Weights of a small GPT-style language model, trained from scratch on English Wikipedia.
Architecture: LayerNorm before each block, biases, tied embeddings.
Training: 128M tokens, 8484 steps.
MLP neurons of a small language model. Each row is named by its layer, matrix (up: input weights) and neuron, and shows model dimensions 80-175. Each number is 500 + 25 x the weight over its row's rms, rounded and kept within 0 to 999. Numbers have three digits each.
After each neuron's rows, "fires after" lists the tokens most often just before its 100 highest values on Wikipedia text that the model never trained on.

L8.up766:513543492496517500465504458488497466494505529496495443490478518506498522492502504527454514491497507481531437521423491497503465519475523513522522540535521490530525473470508495486510506492499490479543490483487533511491481540508534471537496507499506539439512507531462511529531510470512533479
fires after: " B", " D", "D", " P", " d", "art"

L5.up393:510496474492520479478452506553530555514515489513532458488473531479521493462498542525502494525501522495503457573480487509501533443518471505548531554485486491496486517513479527524516535448464462484524483553488454528469507506494511505498511521505501509485515457517434515486507515451483484502
fires after: "\n", " A", "er", "s", "a"

L3.up674:503519504463509467497512526485515471483514485402549523546481466462502516499473518480515522487492508476491489510531512555466485526474494509482538458541518498488512484487513472524487503505499518508497509534497534475529479501479495488494495501514482497498531476487481518520532516549505500515
fires after: " of", " by", " on", " to", " for", " at"

L5.up775:500445513476479477498506504496489518508525510509527520490514509503518520488530519520475490505469524490503477485536506539510531507502498471514524481501536521472521474526541492495503486508471476492517515486525468505477483497526523531486529501500503533530481533516534511459537548456544487514
fires after: " sp", " W", " Sp", " F", " St", " f"

L5.up540:505538518471530510512503511479509496455481496468493472518465525490508499492488481502513510471458498509529476518449480539493509545438518519493489489511478522439465494490492508475526517530519498500476458490539525514531490487446490489514534520474510511525470461486507522525471521538506479460
fires after: " to", " O", " for", " N", " ne", " L"

L8.up890:483464514502475513497511520461515465508536507503518509503475484482495488508488495488490504490497473480467518530506473513504510464469457532531490484482490475515507547480498515511496519477513478513502506498491507540490508475460510554500510502531529537512523503506482497527448463560482515510
fires after: " c", " C", " f", " cr"

L5.up639:514497548467463511499503451464446512472515529485504516456519498465504505497484509474456489548545481534462475519462520566502517515517494497500484475473532527468531605484466519509476454510505493506508488545488491484504501500479491531540496495507502537489522485513494445547456509542491486497
fires after: " C", " P", " p", " c", "ac"

L8.up653:509460539428484508506514511464540491513489546538524472483458495450517489537473491527485516493475519482485461514508487519514445521507506513543558524512476486498502472543492545504488505477484505524486473468480470477549470507529515473547465505529486490487501501526468506518480479482483546490
fires after: " U", " t", " T", "ug", "ur", " G"

L8.up767:495502544533521435538464451493476492520538490492497501528521502482483458494477509497514482544526506543509494483500500530520522532485467498476484510473521557544475513521492490563520526548472507504464495478455482491504497484452521552473534510497511524500492540502482469456495485469505442532
fires after: " E", " Mc", " C", " H", "an", " A"

L3.up694:531508471488521530512528512542513512499496466508526504512518491476489513463553501479525535489494478500475555531509467469500515491524539502529467488520495494516521539442481538545423498468462480504499426495506513544530541504550483468514500492569525538512536526496476491517485529523519485477
fires after: " |", ";", "|", " H", "od", ","

L5.up267:537517494485504492539486536512518493430483495476541486480525464523511474523515479524481498493471430526505479476500485459486518512507569496458476505481544486508512502494514538503503480487474508527458496524492482489468460497446508485490515552513464477569453519474493518502489520495498516530
fires after: " 4", " 1", " 3", " 2", " 8"

L5.up13:483562528512539521482480485497515500487528526527523491501468464497467497485456575504516505461517520516468502498521503503488460516453550463489497519471513498464505532510491507495480466508494508483450509456494487487521540498487501498510455525489530494484510470486515515481480557436496501492
fires after: "\n", " j", ")"

L5.up144:493469499457493501483466461530493517529510521486496484495515552522499506492487523506503482528563507517477481517522535497472538473503535512501457530502481463474485492520480507529518524469510496537490490472498479498500498520474509505548517496502491519478495505504469542496514514475476498461
fires after: " ", "\n", "-"

L3.up785:525515543464565565556481473482501481477482505449476502502497530492462517528521492482527512476517509552563497466490475495503492481486481469500507490530521504538497463506492478504520520491512512452483472506454545514473507520477459541512524476514540448535507493494506489481469467561519506495
fires after: " 4", " 6", " 3", " 5", " 7"

L3.up392:507489519483492508486521468515470486512508484498508470484496479521512497511526524485494477482449504469525501498550485522550455478501530529482475512465509526488499532497503467480499527506482439510517493459529484490492513529534487482494507479482534487489516507485537550470497496497512487500
fires after: " B", " F", " e", " se", " W", " f"

L5.up258:493457514440514508481460516486464459523555495488520529496508495554497471504532492487484525497469498484494494466482464488497485525482499529435480490476495503509504481525492505515525489517471505496515468503543503507477511485497470518491556528502528434511481515501502504520468476499484500472
fires after: " 2", " 3", " 4", " 1", " |", "ased"

L5.up587:534452512491473492506473452463503495459473545517485486511523536508510537511543487537460496473486540521527460538439493508480502509509528472448501504504523540486517536504507447499523515512486477513514512530510529506492534488544533532494501473502514522519500518462474579510527493479519509475
fires after: " bro", " f", " st", " mov", " St", "-"

L5.up479:484533490459500517459519489521502523519492532509509510489465516475473478491440544500510500485524508451490501483527508499507541475542519509552483503479520498482494492479533483465504510498497510505466502488450522506488475501514483482518496503539524488500480474516479471502485536466483503507
fires after: "\n"

L5.up832:487477523432491487505492494493476456472548547521524536478520531474512526476540497527518496526524560482486452530469548457496506494483519457465486488505538502467501474520555485521537507508399502519534507496471477466480500515467507501515511445494519494534528468544488467503499545473506505484
fires after: " sub", " 1,", " 2,", " t"

L9.up484:481529476491533493494532514488511450479498549470489515524476442495518535476517503486486448494538467532493519467466451474449472468488537513522523503458544494498546514513510534467503479546540517497516462510481487462481536480486480492515493468546480496491492528468498472512485538531474494523
fires after: "er", "av", "at", "em", "ron", " t"

L9.up662:508463471488537520540519494463532495538504494516526446522501476481504537488511519500484489472478542519499501512541496515478486468525494498474507519501539525508523489486526527502504431525503562571519454497506473490478495497492464502499482487518516468486518477516488509497449521483495490506
fires after: " s", "at", "ut", " T", " t"

L9.up852:466498512492474492522494473508542487519530488523483475472471505491519478506466520494487503532504507495532545489527478492486514533529505515528501532503449534455520567486501477516520490472502504501489494533518515530463465476485528497507501493500485523540527487533438496562466466497507447490
fires after: "\n", "-", " A", " a", " d", " al"

L8.up557:444521494505536509495481486535467503541476547530492455477456518508530489536555496507513523461538511514522495498514515485461489496482504472490506532498533501498505541489491499524492511538482511537501482489524502496506502498485501532498493519514506522515510497478487518460511527454494517447
fires after: "\n", "ode", "us", "ts"

L2.up542:501496553490508533457526490503543519551491497467488455531441505462530475536520508524493518492476479509514529482513496507500497493470551501485520481557526512506538516479508508501525497531520516523460483562492546511536471491515485462503505497495489529512528503487522505454503498512514522486
fires after: "\n", " 1"

L2.up607:503486495501546549495474498485519475506546489475490450532486521516501500508500512510530504516476528524504529515522489494513493426487546490519482527487517515454501515479484504543500505523491446477454474524528453518443519522515508451514502510481530492457511503509480461496440515473470522494
fires after: "\n", "s"

L9.up678:514538519498534502485499472451490468476542523467500467464507493477498513536464506535522527439499502538481494494494470532559483473484478515499505560494529503497469519520509485494473492520478498447485466467479530496521503516489484469484484482481477493509486456493502510546472483478524499486
fires after: "\n", "-", " R", " ("

L9.up221:525525450509464471492477482489513539489502531477506550496468477518511478535487474494517482501458458552489512510488494484527494487443534530493522544494494525520466557511504494478507508503540502514523503523538450474515465511502484505499499486441515514519533458533477474501472486506539486492
fires after: "d", " R", "R", " n", "D", " d"

L5.up726:495560474458525502479506483478489515488513473533520483519489523472503450529508515508477468490512497488505469528502525546529462554499500519500522506503514487539523528537506510462512542516514509450492515510531508495465527538508472493546489540502446493507475527516472492509445518467494516508
fires after: " D", "D", "R", " R", "T", "S"

L8.up434:511506521516513483457461490515525519487504501532506490497515478503476514530476551514518554496517455511484473492543468548504477506483499470462471493488523530473515503506541482460482517495483507557490499515510525476495531487489497520498474529471490489533477547511505467501480484510465530523
fires after: " s", " B", " S", " r", " R", "er"

L8.up14:509492471496460551513495528482478516497501476502512527494495504472538476521493457483527497508514472518506530515511494457508521465512503518516499520534542525531476548493559543428532529474486497458518481487513494506492474509516498530539474461485524512477544478519483528523477488513573474475
fires after: " D", " d", " announ", " S", " de", "D"

L3.up817:516513545478526491544481480556484501502488519530496484527517480498492464512517522492542505513484513462520512511509469517443519502513494495473552486486479483494530481511492468519476506458512432516460489490479511519498495471450508481479469497456467492543503521497487476548508492484519490503
fires after: " M", " P", " R", " W", " S", " s"

L8.up368:502499499460543511499431497478497528537514508501528488521483526543494531489511525464567491480491488513510489481525486520488502503502458494508485501465519567529492505519519519490510468479493521529504475456480507508500508476494510533498475513516536482511513502488455416526519500516538466475
fires after: " s", " a", "at", " S", "s", "c"

L8.up84:522535545500472481563500487489516475471507521493486478487526478527510531483515489546485498496515494523484520492499522494496468515499511512508499602450564466510500541492504492479504509489476506436492504498497517531505509536489541536527481496513477504494499533491515479509510519506501536459
fires after: " c", " p", " C", "B", " B", " P"

L5.up384:494488533489505505499485460508483494501535501513503479518550470470527478483530510531538497536464497472502484558496493464472491477509535471519514458498531483492508480475510508475563473445495514517506518509521494475461478470484501483491488504510550483543501502466490505487475521534518492476
fires after: " ex", " s", " 4,", " 1,", " 3,", " 2,"

L3.up783:549505496466536487491498478486495510489563527482490498483495518492527496509513490481569532484540464497536520468473489496478495521508452521508458467507500521512513476587498463471526487489527494461508503507444500514488517491480504473499512525517554444527514493503546483494513517524487493495
fires after: ";", " |", " 1", " most"

L3.up194:468509505482521532496484531488499589531477502527511474500517507487528499440481536472521524485508486531502529504503505472491499512518508495545527535549492476484435500486472515489487457471468492499470467505513510512516520533491554449528485513486491520475520470507504540505502479467522517509
fires after: "\n", "|", " |", "s"

L9.up168:481532489494535492521484473491490489544488516512491479510485531557517482491489518475518499480453452494487471512508445492492397482490496489478527494507505532505547486540529485515504506472528481457475510560505496506543464485528477471521532469498487530526513496517504493511515548479483463454
fires after: "\n", "ed", " played"

L5.up242:495507479490516499487495519537486540500484482491504504502495502483484471493543555508558519512471510507493529497558524493529488487507501523491543493498527449426537534469514499480441498527453472502539489485467515470521488494478495490480505573496505513504483535499460497496506547446510486517
fires after: " H", " Sh", "ik", " K", " S", " M"

L5.up883:484483553455525532518450529498515451451514469537476504477447546475549482496480482490504497507526520503511513536493542493528518502451464521489489545523503489511538551465500506496505488489476494478490478524485545547523489523493498511534516477483464502505494529513502507505522510496486497480
fires after: " a", " an", " A", ";"

L2.up774:485468510500522500472477504494508444515552491456499516519466522424443502468548485475522503509518494511513499503511493483486477494508517474526464507522449502509533495513497500526502510495494470527483510482476528510516496540490462518513515534506518475490527538473477479502492499516519495514
fires after: " |", ";", "|"

L3.up788:497510491524485513493484522504517482491527513483507485504485502491501506518501494476550524504460446503529520498505501550488510495508505451484454454510525525542519504507517464484507528480489470528488469537482535522485516559464480500505509477501492499509516520461521518488492496528526492486
fires after: " R", " l", " r", " B", "^{", " w"

L9.up284:505514495488509480487490513509531493472513472479487454509441468471512533487450515536483498489515451540490486515507467502485517525471537505541534478545488476482494474509497494482493485552539457468494494480506473509475492500488481528524461523483515518475449552542502488503526480523539534516
fires after: "or", "ol", "ri", "ul", "ur", "ar"

L5.up90:468514499480503499487455497482523497477503512488544506527482517526513522499446512486540503519535492514525556473477486505509514470470459514516486502473506536500471481527480484488512477526525492511489493503536520502510522492526442517512483480484528495515533527469453477480492529459514479505
fires after: "\n", " number", "iv", " one", " the", "The"

L5.up394:451509504513500483503469502508536509495515457500525523514499540521502537538511525524508511518501519501470524500524507516498502495498493513513513518503507497502517461528492524479489555485398485526493466490555473547512512489499546521486478557495546483536527533529485499444492505470493481454
fires after: " B", " C", " V", " W", " S", " w"

L3.up870:484500481473504544503508476478457553530540530510507499521495487495498538511496518471491481521486453488556495494497489545487520502532492529499504488507507476506521494566535470508484527499501489519525553476489496499484529532498517469531514510506467519467484504491518518527515514462510507456
fires after: "\n", "-", ".", "|", "1"

L9.up307:483505505481515469468523479461509488456472498477548517526459496482471505519545472492472510554503509488501501506476499477518533491516485484504525507407513479498524512452468528489476502547543529543468482465515515540547499510527481478476500494525481498477525530489508459480505470493577477496
fires after: " |", "-", ";", " All", " •"